config = dict(
    n_layer=14,
    d_model=160,
    n_head=5,
    n_kv_head=5,
    head_dim=32,
    d_mlp=960,
    vocab_size=512,
    activation='gelu',
    norm='layernorm',
    norm_place='pre',
    norm_eps=1e-06,
    positions='rope',
    rope_base=10000.0,
    rope_fraction=0.25,
    qk_norm=False,
    attn_scale=0.177,
    bias='all',
    tie_embeddings=False,
    parallel_block=True,
    init='normal',
    init_std_qkv=0.0277,
    init_std_o=0.0277,
    init_std_up=0.0277,
    init_std_down=0.0,
    optimizer='adamw',
    lr=0.00158,
    beta1=0.95,
    beta2=0.98,
    weight_decay=0.053,
    lr_head=0.00741,
    grad_clip=0.5,
    warmup_steps=584,
    schedule='wsd',
    decay_fraction=0.853,
    decay_shape='pow',
    final_lr_fraction=0.0,
    batch_tokens=[8192, 16384, 32768],
    seq_len=1024,
    doc_mask=False,
    z_loss=0.0001,
    train_tokens=150300000,
    steps=8661,
    dataset='wikipedia_en',
)
MLP neurons of a small language model. Each row is named by its layer, matrix (up: input weights) and neuron, and shows model dimensions 0-95. Each number is 500 + 40 x the weight over its row's rms, rounded and kept within 0 to 999. Numbers have three digits each.
After each neuron's rows, "fires after" lists the tokens most often just before its 100 highest values on Wikipedia text that the model never trained on; "fires on" lists the tokens most often at its 100 highest values on Wikipedia text that the model never trained on.

L11.up151:574498570408449455444504475501515459468535503532454512516564502548454484485462520482452494483569479465434434493460512478463493497522459528516530482466519459522513529427421480506507521524534456535523507484503543467463522564512487453455521489563471419460489518516494436393452597548562457531
fires after: "f", " f", " h", "w", "p"
fires on: "l", "ard", "i", "ul", "igh", "at"

L7.up352:460474462503483579474536527502449533464487510532458583546524554522502534507487512523439457546534442522454480461516544489504588472480514461440493497514472524543430471475509542483442563571420451590486504521531453527528492515501462466503485551475557515510535517569483476422563533494465437481
fires after: "o", "u", "a", "ou", "i", "ri"
fires on: "an", "-", "gh", "od", "at", "og"

L6.up784:490522496467513551516494518556460445562467408526399413476482479527495577501491549500405476563502522477471424469458546589472528419474502466479492520513492521476474527484431473534464523537566515520571548525484526562612562526512436430513535522493462499506478417538481481500557541479488416483
fires after: ".", "\n", "\""
fires on: "\n\n", "-"

L7.up112:492510454468505592509564536477476549549461461581405484457537475547520515500540475487494536516550547576476524446458444552453502553466462561480484474502489500486504474517515470493486555538474464529483543518566519469451534551456492553531486504536542479411529490535508412579581503455539489433
fires after: "r", "e", "al", "um", "ol"
fires on: "ap", "e", "ep", "an", "ong", "k"

L11.up268:520469481505535453511495522524522454506478493451463473440480570545443466515478497528531520478484478413450537506502456619478513472525524522514486512486421516507519528489516550495420481522551470499588478486518579534578558439514525486478458521510440455613506538500520526529485490474518473502
fires after: "p", "h", "l", " d", "c"
fires on: "r", "oc", "ac", "c", "on"

L5.up46:492556543444556509491407546586485590466492508527476447516488516496472541436532505589502426474556489557501472546548517485503561481469545507460496412495501490490501487463446459470520497574476511483476463511563533578485591422550466450516471472470497502433536553536486517458548552504489528464
fires after: "z", "i", "em", "ic", "ap"
fires on: "t", "ation", "y", " |", "n", "ic"

L6.up814:493539494479524538516487514534479440555466415521403412473489490519482593513515551497421493551526530488483443465462551603472518405478499469471488528519476531472470504485444470539497519539571506531572576512473516554603570518510435434519513519486445518487483430530469482532550539477490403488
fires after: ".", "\""
fires on: "\n\n"

L11.up335:512495480491489442436556559510519538561495515467432433530525471532448543542515547460505497504525507500505475393503500512512518377451477495493440425470516484534510573471435456467562478473514522521483514462415506507501523500551490454470556499551477477563445491468532600474548499529486507456
fires after: "er", "e", "g", "s", "nd"
fires on: "er", "t", "u", "h"

L7.up535:542529466527463527474497515489429534567482461493414497534536507508498485537412495507456478457527556493492396482505516566582499427481505511475494442453456461543457495546457467460428496514513538562423505508480572572480510467426486424555510512503549452521494506539482463506454558476495456455
fires after: "ri", "a", "ra", "i", "ul"
fires on: "ar", "f", "ig", "z", "ew", "y"

L6.up935:483503448528435506520474530538434427551489455543449474412467526511511459504523535400420483501456569533499470525438567526551485544526495435534473459454465520470477495455510480600546557495514522571518595473480490505462439545558485516425502420460474517520496452466482525470521525486500495541
fires after: " in", "c", " the", " re", "-", " I"
fires on: "re", "er", "c", "le", "h", "ver"

L11.up558:508519520438493506503491458596463496491493517544454469528392468501440519473535507531513447467520445552514496569436514521461463498442521477455547426531471522660454494481469495504469520461589428497610518534471532584465494500478489451488490436501483488568544514534534484476505469567521521485
fires after: "un", " m", "p", "le", " L", "m"
fires on: "f", "t", "ions", "g", "ill", "igh"

L5.up568:497514478593524501483470444467452482383520438509493456552494492498534486484439476507499435529480528458440409487450464562452530503538469550493472488589478492481454491414448487490501503486378540476456484494531533485493479521478477470469502505413506561510464542457526493512405492471458470534
fires after: "en", " d", "an", "Q", "ag"
fires on: "ue", "ge"

L11.up635:504463544452511551429521469538467538511473500492432460547406565503522475524483499524472484493438480514488449517500439570532512486463505520507518491498445447510480448478413507551545542461508497484519437503540532587536499500480489420472556551525447475557520531458486445500470477462512464522
fires after: "ow", "m", "p", "s", " p", "un"
fires on: "n", "and", " d", "r", "on", "t"

L7.up341:453453508491523484457460495574481489450425461429487513441469493516473453462562513491501496472459477442519471497512560504570504509487545487447436468500468509489495556482502459455445499502525467558512532474528500516548566513561470515468507458515389509537551507428543516523554476524546500493
fires after: " (", " t", " w", " \"", "\n", " f"
fires on: "N", "on", "w", "n", "t"

L5.up580:545551546452481576482507488498440505531485498517538588495455541524415449493494499451511568568481512443485436464470456529507502542492554502520448478496529497520472583516475537540526495495552506490476472509464485484498454436488473495434486487482516486596501483518516459431519463555578510495
fires after: " \"", " (", "O"
fires on: "n", "f", "s", "b", "c"

L7.up783:438580502463509414458450536526483531570504491512466553501448501506469573465509465466442524447453530529487469514575511567497460470494537530459524540427515507518492569500498472460534503512524458514615516515511537490467475468501421507545529492469429509451502464463484469531555493455515471504
fires after: " k", "ord", "w", " s", "k", "b"
fires on: "s", "n", "w", "l"

L5.up9:547430509555467528445471436509497509448484415532501479538507505516500491439466557534519498515505508515459407527470540551576573432542512549546505577562479501537497500427499477492536491488434535511410514500574510567551514506523444533490485503491518532521482442510478525535472520457470466550
fires after: "ag", " d", " al", "Q", "en", "it"
fires on: "ue", "ary", "ate", "so", "ember"

L7.up835:507514434497485525541480523512454560443458491550447512500494508524496483510439578505431500515469518490473431458541485559507537446462451453524463520457515538543393529531427505518479480507470451451449488561470476516587518522484464465519558477556522476553501540487512474525496485450510460474
fires after: " A", "A", "7", "o", "8", "i"
fires on: "s", " and", "9", "k", "in", "er"

L11.up166:476477468526482454512442563512486404511490500511504501440454512497444482485536526500472485465418470482497549457539541519506586467435501522496450464491514464506508504468487495554494543443543471505550489496528463542478443562507387536471523457543370510523449521512421488526565466575565431542
fires after: " t", " f", " th", "f"
fires on: "r", "w", "ou", "le", "t"

L7.up165:504494466443482495575472525462458532512500463557459387466421495550530572515499495480484453547406519476493450481489500499528562458520524478489447506482498601475511503488502415555492501513571569525504609454452550531486455461496505445548516530497530472503478441499497477499516468550564445503
fires after: "er", "is", "r", "ran"
fires on: "r", "ou", "o", "e", "c", "is"

L5.up83:367561431442515534508445545527485555525482414485413523436447450557513472416472551522491481447577575525471487463494491494508562456432474503479471511487448550497475528485466523462472445491508463511529447482527510483525567496459508471509518517535516483497444535470561495438619504557528484470
fires after: "\n\n", ".", "%", "es", "ate", "ent"
fires on: " |", "|"

L5.up948:412495526479468453479480498464554453568504458469463455517454579523509408533483535480453475537560512445501469560460513514567535480550504528484484490471469483471482500550480417590501534492443563571537540469463481474484483539556510405430560479488515519521564495505507476430495558482473511450
fires after: " the", " de", "c", " in", "re", "p"
fires on: "at", "ir", "er", "ter"

L6.up624:483556511481434570473545532508431496570480480474456548485518534516536456526503506477512486506497504473562399540533545515559534525445528447483440486542464517524454546545477468568475533481571479593504467561425514434517386431489420553496528493504491498523497504486510498455490507538525481509
fires after: ".", "b", " (", "I"
fires on: " A", " B", "n", "or", "b"

L6.up554:517577498474540551460569512546400440527524423549388449472483478468475562519479518505441465577514555516437442499494551564483498490487554472501511519509509513452473540473429492546491510524532504520552502474446504518657539496510465429476479522467456512535504440532478471493537531494518445491
fires after: "\n", "."
fires on: "-", "\n\n", "|"

L7.up133:488472468505398543496467476538503487509473418543561551481597451501482541455504501500605494551479486525515500462515524573529581493525511459505480449548546490577517489510484510518511515501474457500498456485559502518520404449518485514476487495519532530428448534522431549365522537500499503530
fires after: " G", "ou", " Al", " A", "G"
fires on: "-", "p", "n", "r", "o", "ro"

L7.up244:488518412461462505553494544463487478585444442477512480505506479520480558491554556514480467525566642507519506406532474576585507458502568520427483446479463542450515534534455446489432490531517536489514570506467480459553451552467480506520541464562536487480497526513458477505534595523465543492
fires after: " a", "e", "a", "is", "r", "il"
fires on: "ir", "ut", "he", "ro", " |", "le"

L11.up875:538540530393522501520516545486520456535529500481440453496537512534507506470511504470453456541451467557536504455466526437510513418512567430499540443489539498598491522459493469452468453511550512496531547451512506507501566505499521424470479450504451464578430486441456528450544469537531522497
fires after: "ar", " v", "er", "g", " L", " f"
fires on: "ri", "t", "ess", "e", "u", "ill"

L7.up437:535511424461449587479507543508452512475482510562488496488513524536510436503460458485444538580513494489467473475496453552520542581506504536507522484466490495554422507435500503488468563544491477499478499497519508581499556506397464504582474534508561470516468448499549421533469565468548530519
fires after: "i", "ri", "e", "o"
fires on: "k", "e", "o", "z"

L11.up828:397566468471522522549484513521465481466476500542449469537495503498523554563557515475422503494585529504492496508517442583538527463467516518480527505444495512502487510508475450457438482523470487473517572500501473514497470458482530446521517486503593438573507497454510468459483569525529469551
fires after: "qu", "o", "a", "e", " a", "le"
fires on: "ir", "ar", "al", " or", "or", "d"

L11.up482:504530551541451471480458472500439484489479552568469495462521550576436484462469510481486407503489507465460442487487507532581530475566482421515518537479525449548530501508440501498387529446499490509568467470493454547460483500493432443498548550503533460539505502540425447504512613511472473478
fires after: " p", "p", "ub", " P", " e", " E"
fires on: "re", "l", "igh", "ir", "ow", "at"

L11.up703:486510550463495443444475541507553434547504489535478442478529491626480517488542508469422444519446517448485507486503521484518502495435478508502504480487444569519460489498446439505451460510535503505540452572539483507633466568559458494547539540510453482485489491520463511495510468504532493511
fires after: " F", "z", "k", " W", "f"
fires on: "i", "l", "a", "ill", "le", "u"

L7.up346:441573523479528522498454462514508527475474440563456521540514463498411529474502477450469546423457515483531488502521584559539484445494529507455495509419469572484498507429486460449553519552538477553585557508585498532510534464482481463480465482480448490507566526476531511524502478482535436499
fires after: "ord", "k", "th", " st", "d", "b"
fires on: "s", " of", "ated", "ts"

L11.up548:528525491540521504543514524539523462509504457538474559501505522504522471514428555436472462376552428456459523535497533443485487530519531436455523538501517472508447480523431478429464485510471502468450455455463561479484476486523523513453480537488493500470520504596521495502550484416534455516
fires after: "u", "j", " f", "r"
fires on: "ary", "ard", "ust", "ound", ","

L5.up40:449545529447497537444434488560429538417506461516431536514436496484422521475500520533520481515562541521516428531473502489494514457468583474499520496452454555558449564491470467432462445502509421515480483394519558479447523433557494510485496562568471498483529548432536565517523600529531449534
fires after: ".", "\n\n", "i", "I", "z"
fires on: "|", "ation", "n", "1", "\n"

L6.up327:492531501463446553459536498523440493557448396449470507495428510523470449513506571499528493527529498435479491517526560546574507529445476483491421439493491478492404510510504443516487546484579454614533497477449488457512535486493458464506470497514488516512488481540488474477521523526473486437
fires after: "\n\n", ",", "-", " (", ".", " \""
fires on: "M", "m", ",", "N", "n", " N"